python train.py --vocab_size=8192 --norm="rmsnorm" --qk_norm=false --steps=13016
MLP neurons of a small language model. Each row is named by its layer, matrix (gate and up: input weights) and neuron, and shows model dimensions 256-383. Each number is 128 + 32 x the weight over its row's rms, rounded and kept within 0 to 255. Numbers have three digits each. A neuron's up and down rows have the sign that makes its largest values positive.
A block is one neuron, or neurons of one layer that tend to fire together. After each block is what it responds to, as a language model described it from the Wikipedia text at the highest values.

L3.gate230:142127155162117078114140128116130141081157090104177130145149122137185153107159114132117117108076183156121150077144114134154167096118153134111118156108076072150200128113138121108144094105160124134161139116117110154173127072117157144164123074113129144168109129142056124118169106160116131099148155120106059088109123119209125165097131122073120164163075127145117144150134130107182155105138
L3.up230:167111175103141128125146139164130159130139151077102158160131143121090113079133116137124146127118167076189112157122040119119088182097092095114126188179137067109167105170142114150087134164123109111156166137202167126167176122140179105135138120150107164148133116127112126170093142146189090138199130091126078099050074157146144113129104166118155123088169123127136101109173112160171160093149
Responds to: Separator after noun phrase. Commas, colons, dashes and table pipes right after a name or noun phrase, before a clause or item continues (Judith, Born:, Ron James –), plus some mid-name word pieces.

L6.gate121:093145163101187133142108148210096143142122129102108100135210059133109101097159066116146151120158163124072150204144146155135159211097108172128118132110144131093108131218045134110131139154142171162133130085131116172101145105189126104107080143120128134113119126114054149090151103103113111081105152122110124191152164116054089066161129133067147169141078131139140157157136128044120143097098
L6.up121:163127107107135124128123178121144087114118123179117118117158104142130113055150082104089181131114159120096115150098170167107177154132107165139131164119097133094136161184056070112138110150116117147140134122089089140091096137186127121081121139120106064118130094138053167134096145092119138075119160136085098216114213110127144072195081152052126120123070101172173189214102148093114164133096
L6.gate213:125124137126160106163181183124206134200157082097113084118132162138137184051115166074151140079120131118156097075170102119098120066166103150107133125118103047156137124150134153148108124143078096117158102110143143116161063080130174081092085118163110065149165135141089208122109063114121124169186111125120144150133091111184102165079116089131070177112067096142070193156130133143138130100202
L6.up213:089116099104213178134153191101103169164171126068083141089178092159182140135098138083155088163194128091163140068108124090116162158131072186124145130134117130141085115128138136136150141122079101128198101160114132115195074211129113170101149180117108143163148153133111074183152125155109174148165118129056121129132170093104052209092161144125095146148109147129138121151160138130167113124149
L6.gate739:145150144174131075132119101068172159127084126124110155162075113112125118162144098139110197109140099107147137096117204116187118166136178156116120114171139097066092086119104183102163145128136100153145098134083141187183122136144173056104100107135120107191157061189161113097111104101145088144137106132092186129069185048116134162111135148180065195137122138150108093138156120172147177155136
L6.up739:119130106169168183115158113096135135091138137151152190135125070147151137131126141011103105132127142117121135151114139112148078173117084131091109128085148079141139093130113108149167145109144111176148112206151098055095047169080193073100145143118147082095105092084097101165107109111109143147149106142155143164138079144092127138113156117106134126150094106148087158147102142234154154142135
L6.gate924:136140114103139156176150080098120083140104132118123084141111149145116146165149145164195145119093053171122173100182126162167126089167100098097087140152167167124113123158151113088126101146090151185122083170110126132111088162113148145111134154183109103168169143098128068109073176165120183156191135167136222141144157131081095126121093151101117198113066104176125121150147077144107177134152
L6.up924:101108081137113098086124151097122119061139153113137162135174140160144141166104120167166102170163134108155162146056098196109119142134135113084151113065125137133171111153136116121154134118131126115153158101179150130061214126155099111126103161086205124105086128143129185135111121116170103144088107139125115168131133082169183109169171142097085049151174093115163097122165045142155154118162
Responds to: Word-start fragments and decimal digits. Short opening pieces of oddly split words, such as g in gap, W in Western, w in wished, and single digits after a decimal point in areas, weights and table cells.

L6.gate193:106143135076102161075137151095148173113171141102117132144149125078116151148097055125113130112189151074145117138144098104111125114149099169091105132114093069115101189121120131103130101148168114105158096151091148099090106107116131132109127138102141158134094126132155075108150166153101104078108139072155112085140128135152136108130147094060165211146140176125114155116110126123153104062138
L6.up193:101136144113136142126159125145163136141170123115181084140124106110143129122107110110103180099189143100123140133125132060184140152120124112097144112120133092146150148094119146173175113169073097123097081113105171055180147108147136121132173075130105195180174161154126125140136166135183103147152071119189176148146044183174111122191180095070136139115110102091117075146115120096147100137129
L6.gate465:127146092132107136070137160088122135101133174159114036106134143117191142131090103134113106094085137070167056124182163096075119086119140146152168175170104110142139155134136105128107151140165148113129106112061135102155172095128136131093139123040101214132124180098125149099107150097117110178092155139128149157143156121087159080126115156179191158102138193090153135100133116127145095090204
L6.up465:118154133094071122156158122070116125083158184130117115134075064122133109111140115130121095087094105089151155148116135131099108102068132105148144128162177115176124118173111166114131151116136167124126133122160132122106165129074167113187132095118127160207143145084140079120109103085152127175166144126103102111194131108154215120166172095178162102065153115131138180096087140149073143148099
L6.gate495:079170109098086106100127197124153155171174118144150108092117060166111159106109110079136111113185139145206080168125125115129124075092144171118106179128067122123136126121158136139127139150113123118111095122184132152104101105097103130179132080119150138075150143103121109163052162125160111113109161076127066199112132093129069119122082173071117103175158133066167144171099136161136127131167
L6.up495:104122138099162115165124173112175178143148073107101118094102132124148127143151145180139127163172107118138119116096137136132137077104147153111134119174126094151070094145123120179106123169141100139162090092115160136175113094072132078163168061162216154132179135086096062118120122135176089159139167133199121133134145142094081139118150129083086164188180132143148127146144117100118138112114
L6.gate797:124127136129136157109165158108132130117083159132080109137131094115088184163149088110127133120126135096143113135088121106121118180143154131068101168120055190140129140155076129144159131118146116188140148154104154095104104131139104058050147145142149146105149122156122104075143166133187116052120091119195153135124104136048156123125104105104105095134106165092188139113161102121176110122165
L6.up797:095173159126104107101107055095102115136210101162112100162147173130110082089121113110185143138132126113111117132209137115144188140082142132092128153197103141113153163196173134144080130117117150080145052094124204107112133128092166135124060159107083114149179142135167202093073124124174116105137127124149132148166219150138147103178162084136168148124142160160118116149098125123149099095149
Responds to: Pre-verb auxiliaries and infinitive to. Function words just before a main verb, mostly infinitive to after seems, appears or decided, plus modals, did not, has, had.

L3.gate3:155103139129090123182146174153110075113095105100120148173127149094083097147155103108132138082076130109128135143115153134146118103097170116103161080141127238114137088131173185074138140198142128163161144135116191147149124112064137087083134140088112158150121105096160108050095109132081137077122142135198157107194125111140175109160115085105095153073073102099126130101155152058111141100123
L3.up3:147150094110083190167121097114120083066196150152158145128091150130124094144128129148140112120158096110073134091195152125187079103139130119183146125186074124173194085117171128113133162170140100120121136098126201058123209149080117035068136139114104097190103095098116106157124141154095136182155084131163071143156150081175084198081118060096132168158140087167119098109144067111076141100158
Responds to: Infobox data separators. Tokens in Wikipedia infobox and table fields just before a value, such as the colon after Density or Total, N in coordinates, and slashes.

L3.gate591:115191104153100111136112130158109073131139127111046116154144142163142121129116090138103118137071092077153127101178153098118149109119206178139105088097124151097131118124133115124088142163102080151117178087124134190129129181137074107066117171098144118106144184218127150096137159156125093092182075082153112115097108107132109136090198117112082079149076127138080169111119135105181133155101
L3.up591:102126197150114198163131152159112098153090137108084138161142153143148158157156137207147153162119103069124075150126121102165121098169149126099073185113142110123073095136129125155171168158163158104115125170155128133101064183142082125155131145157076174075074141152121133150191132112117108153172099164142107122213104121131179108082125130152154094144132066133084123103114179149161079091150
Responds to: Person-role noun endings. Final subword pieces completing nouns for a person's role or occupation, such as superintend-ent, physic-ist, astron-omer, Comm-ander, plus words like member, player.

L5.gate149:128111106118104131124135107135127089194184112136121130187105174121129093106099157085138135179141111068154132123122109144099077133167125147139105176009134147128134081113161193071139117120122168181134101103146197080131124121099112097080139118101087103140130104140170202101105137130142199135119163139097174067103136130172120150114146135144140082171097118115114154102110102131120122209108
L5.up149:223112124129117091188181103115185110156100175158112121123166110127112167166076093130168176104166143140126192156162088143109116126155114111168095111201182086110166117126085135130115145101161115142127135160172157141127108119093114096139125109164148084139153054114135112123137159130129136166157142129168110148076159060152090161145103148189126126129096090128146097098182139147095114070123
L5.gate554:149149146125085079135106175146095151070145117187105197146114124140145159153173178171149145176140108159112119153136145155106110134080133122118140187111122149127073144138116157150109128090127115158126123101102145119115165131066182148118128131111109138141122129153093153138107182093138146171191138147158088162106178185145070176099160071099086146099075104157132140125194126121135161122162
L5.up554:104083092154118114083143145155100190122114094082125155138113137059143059147120151145115147128160095146150101180107165134139140090108156201112116155114139177212117132058184088121091172111102087098087135204139165110179091057135089076143124084166147095146130130119151105111108121111132153142085061080141157106109125113103128151131115178169184093151116109104086090103136132118090086126138
L5.gate802:125166150206122117157115109135158104128171138156108122139140091134108130116130127152124108180165115172117194051171184112204102181101068088099120143140122111060109108173119140103165125148081174138179151184107125174089130170097161130140109113132102185106130102093117090143122159178018142166150120160118147200143111129147137204142103160111112175132149157119191132123115137109141192141107
L5.up802:080137085179163116143140058168114143134161123155103122082145119147138101172129145132073093150184066182137131132181165157118091123105084144080133144131115129105177102142087117103163118180142086155107146123145132099158130103118190158172137096183126082088121135182206131121124132153087124069079093064151119080163112035125161043104070155169169125048208128096141099116153146113130119111069
L5.gate897:171115124126135099116130128076142096171093095178186096153110081112156096196166116047074102125126134168135137119122084105176119106157171157059084177179191158123109137096101167114085089097134088162177060115195143107180101086099172070096165132098152118142135127180134105103076143110118196102135135160153112075148083093113158076091100123170075113085116126103103166081150091132168135111076
L5.up897:146150118124111131094175164099139064138173136086106102113078139147173111090149186185132150190124123184091129089139132119169112084154159137191110099133150169192109065142102175118174091127159122114122169103130114143140137155076123132152197097120168066174136138126098135163122177154098176118119072133173255086094163195120127070138143111157032108157065141153119129125130146120127144154120
Responds to: Leading digits in numeric data. First digit of a number in statistics, especially unit conversions in parentheses and table cells, such as (96.8 km, 906 ft, | 98.0.

L6.gate2:157095062108129179131116143163164134138096201154089131142131141150154093136146125101104067147194172115120119129187118143134138162140124132108138109155118092088067198130122099134134177142081136130163175117187126161141171138182100125135114156127192171053146157160097156123121100152126124145128141134166103163169143116046135139106121104123149146103155174157119107133140090118152090151089
L6.up2:140129140166158129073088081115162104171128123142139046161133139150137111202154162097116065099101118086093153167150165141109158111152111150067073124152103165081132161137146115140127132124199116120097100109108118216155137109187116151093138146101120110194157083154158118081157123137078079154129188099179122149172117160187154125151122129156136141114129099143150083108138158149171095101111
L6.gate51:094139101131115116080099155123127158116103113084117093132114099149155129142141094130127117083127154114093124161126144124183139104126067145099073155148146182156102180102153187115178177076221150134142120162143147185089139152139140184093096140106125122106143144143169128154161157123153118124107169175138163120171102168013099107181096133102126140090077157054166124099192157104162129151137
L6.up51:130075099160084150144142179115109094102133115146115118112100079110087153129083099140130089163196145113123117122121142125192096154149036113136126130162180134195129121117167102148112114080145237069114118172158104170091087164154068129155129160115114122120162193143126137121128110156125120163088115108121141112194065120116148169168131108133132113127098139123142150124145128100140126106116
L6.gate123:114131107133137142102063156144135178076161069157070149152180064121116122088126132100072105124107156155184108218149098151139088117161115180172067170115126099141155142121171128067159107107164116178117103124075147098146128132113147165117146096085176111024105086102126117125106075112122184122099143156102108131127137097097132126164123187124150105142207101094088156112148142074116114137156
L6.up123:145088149127160113104141099088130162128178154144142118121121132100116126095186121184107216103131118169098153149209122148129147109124094145113149106113130115075135133144151147163101182138124114148180107029129154106143119151113098119115151078210097130112087063090107178144082143165134146145099109106158066159091148130086105120175120118110140093144154118078125141114120138158120081136151
L6.gate330:081167126102161126175138143160137064190120069109087139087106139102099148095133161174161108076132146163096172182156127140135132123166190135105134112132176203106168079197125088170102143102076216138097125095141038119105109123106111126059126149138131134115119100140144153103117146186142100107130180125127137106186154055161138074101150186111110191122114138080136096141106151131090111117073
L6.up330:121136184072167126131149109151123092122118173136155055108138137166082174122110126158090147168106156082161158171223150123087112113080137144164105143113100082119114118144158132116121173056115145171113063157168140047115128129123135073118130151111204138146111140171154077114115156092091153085097140136136194085115139091112107155122132148119098120117128071123095124120138195095156131113131
Responds to: Year digits in dates. The leading digits of four-digit years in dates and spans, such as the 2 or 0 in 2018 and the 1 in 1986, plus rare mid-word pieces.

L6.gate244:121129143094091108149135182177122082101117144164073137131116085150113167127214108150084110137103049135132099134105143132176129091146147173084113159089087174117063138069112153113162115126139198132126175104145078141094102145085149122116190118081155111106152147142167127101109129145112121081131144129082119077151021098165160137140154119155091184107130152163086083218067124148158092139147
L6.up244:145049131080150146093112144131169139108102127140147160136158127085130093183167111137103124105102103110155105106074177137170127087091187158094152159141089131123135058085212151067144161151108158135110107168123167165132144148047145102122140168149203166135154095129091078148119133110070193121070127108147114114113075135186104147180150190118107106099166156169122149133111119099154160140139
L6.gate578:178135137133084190134121138181166142130149140127095101039114071126180186101129133153129167140139108177147174187184120127208150144137115183158124144179142122091154149137120138102179130103061164113130100094093183114096166176085153151129134123103127155144183085052136104142145108124143109090088109136115110103090083131216150117094114128165071094169156080121180120125159140106199162101113
L6.up578:142111197094145049091087132157176107180142108107133092105074119151173153155128158134048107109101214107090163110138136199130107147151102142130168130128133101156057100120119157084132103183135106130065101147108111180129159150107146090134108119114075140122191102113108120154105102141122132101137080174128178068106188117091169102103120099155128104138141095100119094134144109095090162082102
L6.gate613:138126058103140107169167095176176086182124158119134099089089137154100144154137111104063177145107101117123171144169076065112116135093146174144030103174114162096092144206113132137124149111137110105143163156187156164038112140136114180091107143113094125158127127087133107090117104114073097138115124096146120155112109155195128078208124057070139094160103200113123140141132167108189111062138
L6.up613:192115175129202129111152136157108150111100072151105128063105096106128120099165149164089138081086045092149169125116150209170193110113109195165170104172108100189123112140158107154156154134094096142179164094133142145089069034095124133092092129103178138138171086107115156129147148160111082151146163127055090095135092144160135114095189133133132138163142075106144147107049150135116139142132
L6.gate672:131132109154126093103108171130163166121121084143149081116154077102129148162162112109112200128074197095088140118106124099178160178133149090193126107127104124147117143111075109113152138181147097132150206127127151158085128125147109133104125128220123083117151136148130139102127133163122112143129106096121163121163117140113141151128106109113131141158150126150117116127167133156096143172081
L6.up672:136147120142144137100141092118075112132135168112179135151072115111115117118149175164151124136145116116094162128143116110103070121154102138148126138131134178161155102189052180111097087109103153153114185130074147133105148138069138115125104143120145128068127092062135083119143084136126125143104166149144079116130125129098147161099140124125113082066103137186118091138124094074096168182067
Responds to: Before quotes or numbers. Separators just before upcoming content: commas after speech verbs introducing a quote (notes, explained, suggests), and spaces or punctuation before numbers, especially years after dates (January 1854, c. 1860).

L5.gate205:156164145113101137143072106108104120081134078107141093132103123085131085115118179129179115145128095119140107097117144116112106144109103167149153082191102174209134158102115134205132127151071143112147145074123164155127095079136101134177143175140049202138110166099123061125079151178181134185123129094143135114075186132182157097094199121141084127122131117107081156165102125127117155133121
L5.up205:112163128105165148113101160122115114120122158119130107118116106133130103113137152124163097114167202082164099118135147163028117062198117108097107159130164203099123081088133151118088089116117100138173103171115113098125108055118079106104128139109175122135099140116165134158116117090131132142126122159116174096086132107121129104049172142149093114111117105086133147149134066133107157136121
L5.gate434:077118091056167140134088157115141154169159110171142177152150054089136126080111167181151109125142157146201100155120101139094053083123155120081138120172141059089130139104112158157116056200123093153171127129176146148143117123067170162141122123062117112164126121167153127161163118103141065104069098126120156123093139112162151069132092104122116120156178092176110167210141169139155193111114
L5.up434:104109081101172223104102103095121134100153098198161120131114168096116145185101148137042106095177068032213176106110095166126096141164128133116197096173135099158113123125120116114096171142141141069144097086079118163114074106117144195146099177123135116138122096167185104121142158113126131138148182096185136100083163128153131076120091100090122134112125153119132115176111163088094182131142
L5.gate502:116121082125154133105148157171093171172130073146169192161140118133149144129171090071053137189139126119083102105178140115119153141148097133151093144136160181097151130097120078105102145127129093127210133167163141128099142140155106166133153141116118117164195135124166173079113135111139150091131045162112176113095169127107124143113117123100077134112099104139127134141136133122111081095128
L5.up502:144126105087127149120115158099079159109142117128118080145141072089104114088155165162133169153162177065107121091134107136101168142142123092134154159125150128114124081093131145104149105201155160143107154098111128132144121102122097164113121132150124082154176094145155153188125181151117154149208137089124134049160115077096112148178117103077128122142122174130132174073091094082161223151097
L5.gate828:122112141088152163106077145115097173121120125139123106176130123090074131152094100103143092147151114076096139143122150102111114161109134131083072182138116105160108074105097123088133097169088143090115167104136129146106165173145131090159089173121115126161211144169165144135098189192113116063146083140147141097126103118135126111161128101130163143155116185104153168147117130053134084123191
L5.up828:112103108123121159172120157156181153075128155090134105110070147095195122107146152061123150160137134137113142127111045167049163138164099163107059126082117160125178165184113132147088114125083112104127093147100106137203151097140070182116089143150128125135197107166115146141091084137078133089124098103123089141160143115130090125089102080163124125109104178088129220125175083096093083192208
Responds to: Infinitive "to" after belief verbs. Mainly "to" after passive belief verbs (considered to, thought to, assumed to) before "be"; also word-internal "y" (Seyyed, Hiroyuki) and "1" in years like 2016.

L3.gate997:152131113147135143147103116133141109110160101152144117095122139140152119133153115150091034158072052175137148104103154115164097071136130099075122131104110114112114167182121147142091043148149087059106110112082128081136110108133168186138144150108116096137142126110165127054214140099148098133089133102104149139060155145112073139103114143160097134151134143092189069152155116148198130175142
L3.up997:142103175178190109150126137159146163046157103147124156119091152122135057133153111150133091090132149094114092186097094118146139123171126167087110117124118145145141163128132073182131173122139113139143151121132093188157137143105141180118173149125112091112145170068204123110080138090128063173151109130104158146156085144148084089115119189135050131171120117082099126214114158109131123119132
Responds to: Reported-speech clause openers. The end of a speech, opinion or decision verb, or the "that" after it, just before the reported content: "comments that", "argued", "saying", "decided".

L5.gate36:136125141087119144135105169160134103137147136134114134129094135144109206137139089163125131159115155088182139119140117146195171118132155083153165105142152152146118069142101136100087115091120130138047171088122190127146099115108120143132117105140124107220129090067143114114161098094125128172091115151113096070111122127162108149179118119126102138102165108101161115190142186075142074106086
L5.up36:121089098091178102154094134095151114144166197119190145156090117137115121166061136168066101086174125116129172103141140158110128096113095182100119148131087158182126093178195114090154150145135203109096067092155147093153103082084088131128142058105141143139139132070162108075150174118083125182139152121100088094116160098159113152105105203146111133105142119125176134147143045109184109124154
L5.gate281:155120087143162149166136152139103124127145183103177130134138107136092122089058135172166123153162074077099139130141145132116084130128112076220069100179142123114136131139110126178178164152180165110072154133105112112173184114081083104120156082138126152166098123134116138111106091165145105188069140179064155159117120112123139121099118147110178110108161103209061157187127102133152187141151
L5.up281:133131148106129109070114077082073128095113195099131141172149093146060074083057133163152147118137146083127108104130130141122125109166130160163129188139165122072075151131150059117158161165092160128132069121138109142173117108145097094131151094172148130178054156090072144076146168092078164164133040138065105088124085169163087132134108104092104162112147113193091114151195165170107155199120
L5.gate685:111156057167022142102146130150166076137119142097174148128105091136166128095150149125077086113163093072066158124152108097194146142136119141057115095162116126143070130185173113161080151106128178128065158133145133122146062127121148190153076140180132138138140096146118095070153154155131081137148134120134055154124092168114121091117119137145114101069158145165157173140091156150172094139093
L5.up685:142176157117143161124087147113119132166145071140152174088138180142151109110125144166109204075139166118114123103190110153096153130140107160130149160134121139145148121129200148082083196120137098099152145079150093162106104196110121091159130116105118142207074125135090166129125110175170107144111057090175154129129097136100116085092098159110142154140156108113135084108061078152132110131148
L5.gate985:131153100125125156096157100133167130153113141131157128138160072139124129123128114148169116121086192109036148098130119216167159117148083100096093082118121107176144226177164118164121121149148059074099128086134088137127108154156060136154069113113111123146126148143125163110111076070190106118115109096103206135169146088071145087175090108136137137098126102088110096136149139107167163092172
L5.up985:118123147140116174140174138140082126154132108138176095085112126154160168147072146129149134110159133097081094178089105159187173207129142122125163157190123151120154125125115139100145054146131171146135116118149187082118089156109130130137134147137103168090120136150180111134148122127168098134128156076163112115135153068103118122155150196107146096153136103135168091119148178175134140092085
Responds to: Word-completion suffixes, year digits. Fires on the piece that finishes a word split into fragments, like en-ables, reduc-es, trou-ble, and the "0" after "2" in years like 2021.

L5.gate28:101139108128123141107096132127125123156104112148117083116142173115143108132127137133125126156065188131149085157172122040148132117166129161133082079144145124089133127115161155072137139098142140137165133127109088121077163168119108085141125138086106033127085101138098194117139191128107159153088076110097097087135138169162130076142156054089164128179129106133120140114107068128163109138150
L5.up28:096146184086113145153092121157130132132123083099104177138134144119121055149107115144089172105076209109100103148120105124170118159163160059066096101091177137127134163110084118159056178113091071088156123078145140098134207105210128171129096114168132177084106155137132156100137161180083150200087108134193157166076155177088137070135123121153124110158107082108151134164104179159117112143090
L5.gate150:120125112155104078084089105140139165148128154096111101138122120174157139135181164146106112143132148059146144188100089148134091140157150123124150119104108109102096111158131170151119138093142074134119105127138165134152168172093110165180154082142124126060170161133107154153171116115187097132147145127162172131149120120141126182125046171108069197134116183128144184088127071121150143081124
L5.up150:135122115073129055101099177113129121091179100089110141103117096090148147138154123141087159172096127081092122058057134151144063132107104097081115153171168110141147151085119098090052161203077101103120122129105166111157143096132128136096070144152139148127163120136116173115128114145120158165158134112154114201143130104164133107144097153175155091146071087159099186156082105095133129094143
L5.gate162:115106150117159194124173074190140140115151168122109174147147185115133158119160090148141143080102101138077099154086122115197120140150054170151160128161173150183152087158126086143182145134129093098129072113087122090112100069173094142175055107083116193117109098148179077077140122119098088126169132124181085164082166102146160083116164096104124117072115134132167094138168150157137119099147
L5.up162:090125133170171168114095076160137156080139187132070168182105136097077161083131109168132153126160121131092084155163164128087113211160132116086113128101146101142212146122063128176156136101111145053079090125132110151094154099120127107142110150123178144096155160130169140106164126156157133128132149104174135117117139125130180127100195202148188160117156143151128114091112124148143119134141
L5.gate217:165124123003111081125113143157163129126150131088061130113092115119072100176144109144122133079135154090131044111104110152201104178112157099111134120113124107094124105135118114164085147090120094100196172134117141146112105094150049107122083184140106113122102106117118151092129109147149099123149082117170106047182107177176149123101101066219093132087146090135111187135106125205111137171116
L5.up217:149176173137138136175120105095127116138177104064143171163122199118143200147122180152094181161090138093113085184138073085121130075175185107149159138161200151175082107169149084158131128121144123174096096081149153126150134164135069102096161168083119147093135126108171105091219191115114147120104098180110139181158123099130069145143091165141110122134088138085101128110099088105112124150092
Responds to: Kinship and birth words. Words defining a person's family role or birth in biographies, e.g. born in "(born 1953)", wife, eldest daughter, princess; weaker on assorted word-final pieces.

L6.gate179:100158130098173107098075076115105151080122194157128173093161101081104122160177099135115111147143139067068133114154081152068160157208120094155087084152153102147104079099133137111115112149171123130128125128120169100136123157110096134154120103110116055111128088073181124124153170070223119083134136155102152146085084076137115100120117124086160170145161110092105104147096083079160082157139
L6.up179:146083064063141068081202128190111130139155111139090096148091062183096109121114209124112152105089111129137119169152142077082132131080129133144138137152125129140137105117191080132158146190125179137125085140189091125143154138101173131147126110141140182106113147176190182151093153118176165141130148132189079196110190148120113123155109153097102173114145102149120124191141198143136088139135
L6.gate215:195124123132126151145073108126157116115171141154181152136105137109134048102209154136095142083132144155108090133104150158172099138108110136059153177067092136197143089156140099176087112128199174114106138099146178122126128140195140088141160089156102152112153144172085123063184169086058101146158111119156174058146102110148183152146111165101089091090093045152165102129134096096126190087170
L6.up215:149141123104154153127146161158122156152134096117121207080133134136147096095117143143118162122134147110181130131087157111139142131076092126081137163094182122185080110163128161105098119159158194124069122163141190141079117159125174102149111083117124072079111113111170151091125123142097176098119117121135217100112126037122188114180078094132159157085139157160174097128173157132115111069159
L6.gate220:120114139096163134091097144093100175154088179109097135195115143170085121123131178133109142150150132095083074132116140102114120177108159106130138130128175099141151189145166192124108177141116145137203107178160109080080157114113128121045091165150054148044097134129119120114098142096103103095159174098139133163118110155118192155119109107137105087135158104097116122161166159146127145035059
L6.up220:088119109150109149136168145052135196101138081110116121093135108066178103134199190134097188073119133111184175143144142170137134078167101123146142155100148141110127111173116103201117155161167130112097142128209123150120129162193129120120161188145142188072150159142124146153146126131130114150138098074158168092133150158105189122118093135066104154152104129180102152124084133124147101134111
L6.gate884:069135097071132070120156134135145146095087156092140136156077172099161082086126117158160101069094171101121067133121159115135092171057154120159068159114108080092089102132210067182135161141112140152083106166133127156113057131188062132115135117096192137110202102123199115111090116175150110085129101110099163143122109114125167116132112102107121151111146110111108098120052132097078089139139
L6.up884:114102163105132060110182166139142128138099155093131170158116120092148056127141101145159133066122141130123114104135148110112115160111128106129083144126121135101158081123103058145166168136116183144151108169148127130073056126174079168141150132125127171129152125118171073152118080149130139058107111135134142151087142147140142149177090097151110149130117094115109129111118169101099123135117
Responds to: Mid-name word pieces. Fires on word-piece continuations inside personal names, mostly Korean and European given names such as Jo(on), Hel(en), Tae(-ho), Alessand(ro). It also fires weakly on articles and other tokens mid-sentence.

L3.gate921:084154116172178139145155152154140127140138144140173136103196130087141186009128132167092200160150120097117146161168107159161136117080103121061155107186083098097198124111088139150165142154118121118124152116146148120148093177163097108187127120087099199117157109081139153108081134139161130147176163121187128088091097144170153095088192161054140154154171152146184104140051165164107053155105
L3.up921:137162110181165116168096098162106103161089120175146134126173121098074091088099135156119157169140074098128123198122129151123123140115151104077119107138136155145180127117123201131114168142121120088123062137155126094134139170153126106078078120083116103070116119163156114110056131158154172171213168124139125073158089078139114150159196131100149158143132131066164129106119148113064134089112
Responds to: Pre-verb infinitive markers. Infinitival "to" after verbs or adjectives (want to, began to, able to), plus not, also, and modals just before a verb.

L5.gate224:122174152182123136100125134134117130137160127111112151099150164136084157095109151146116152127084087094140149138177153095097100125142167127131183135147136092194167186122171127137131166124125047116108185176135115150149142143145176201116135122094092180118108112098093170101147135137140078132152092108154158144132128157171122058179156132160072079135125160142121107144108141194098160163098
L5.up224:073119185169140155179110148141121193052142167098145147096157134168119158130131152155114116154171096127135181176107143119088147095084120141224184191188144136172156178117121148131112155079089097162140106101158161113114134113132112096149150066098131132156136169179102136105190095100136042148146193144145130111102185119146127045100128157144076125138133168161141127150108130170117166202120
L5.gate235:125120105108118105112137093147144096126158149085124168121140199107095179055112172123136136155130092149154126124143135109156099146076121072201172145124100123068133118073170127128120144137135114221137168171154075120144149138157167138147175101130061141129082071177148196099116104136137079160130078094146158145159115215173114096133181148151125106160099146154160114154094112128121129126146
L5.up235:155163103120124104155110151157105111130178105097169112068109152122108137105200225151126101088156075196156112189090169058130146122140143185168171159109151190118146126131174144112154122155061049153117139129165085150108091140131116141115078075090113136102110138131142140150178165078074058185185139139179107131089130192162125062118131173162128110135142148169122094119098106128126116159140
L5.gate698:161115081148100155160149162158144094093139149166075142148091179181110109135102162182114165124127155156179185148129128113185118179160156088129173079144143101134130123064166078111177125068084098185139103125136147181147138137141149181120158119108118150109106141149116166133140133131124087171140094088128208139194110151207097121123148104143150129139128142092050104115051070119137150185153
L5.up698:113114165173108099132133117160150148141109075112162134069148116097081144134183199137124148174134145099192124141182094146159134118130162105179145147159114164113115168084120161108087098139123079133149149076083106146149164138102123134136112108096132161123132121176112143080118088092128170120104123076155115174165135176159097096109196121161191122151109118158147094139125108164182150124157
L5.gate872:090079116142147066073174119110049104119151103164105139167123092088130121189161128107177138134159112143140128059106164143127134154133103140154100114199113137161146119120093128138094110122062062026200153132187132132148165104154147151075139202111137116110155162116139133138117165159122084125132123169092086156084125120129136163115077108154111147134079095125153143195121109159135161183111
L5.up872:129114138176119169151130128111122146081148179127130127092147185120115086146164172184157138138196148168105125139146149111158146171106171129167073059177098097164138142116153117125203070112067133150141113126159112124096140072068069066147239082115087146138151127071157116150091112118104128148047078115164088147120104117152114109098118155128054168120101032179161150130123113155174128188139
Responds to: Interruption-opening commas. Commas, sometimes "and", opening a parenthetical aside mid-clause, after "who", "and", "was" or a subject name ("who, following…", "and, therefore,"); occasionally word-internal pieces like "in" in Swinburne.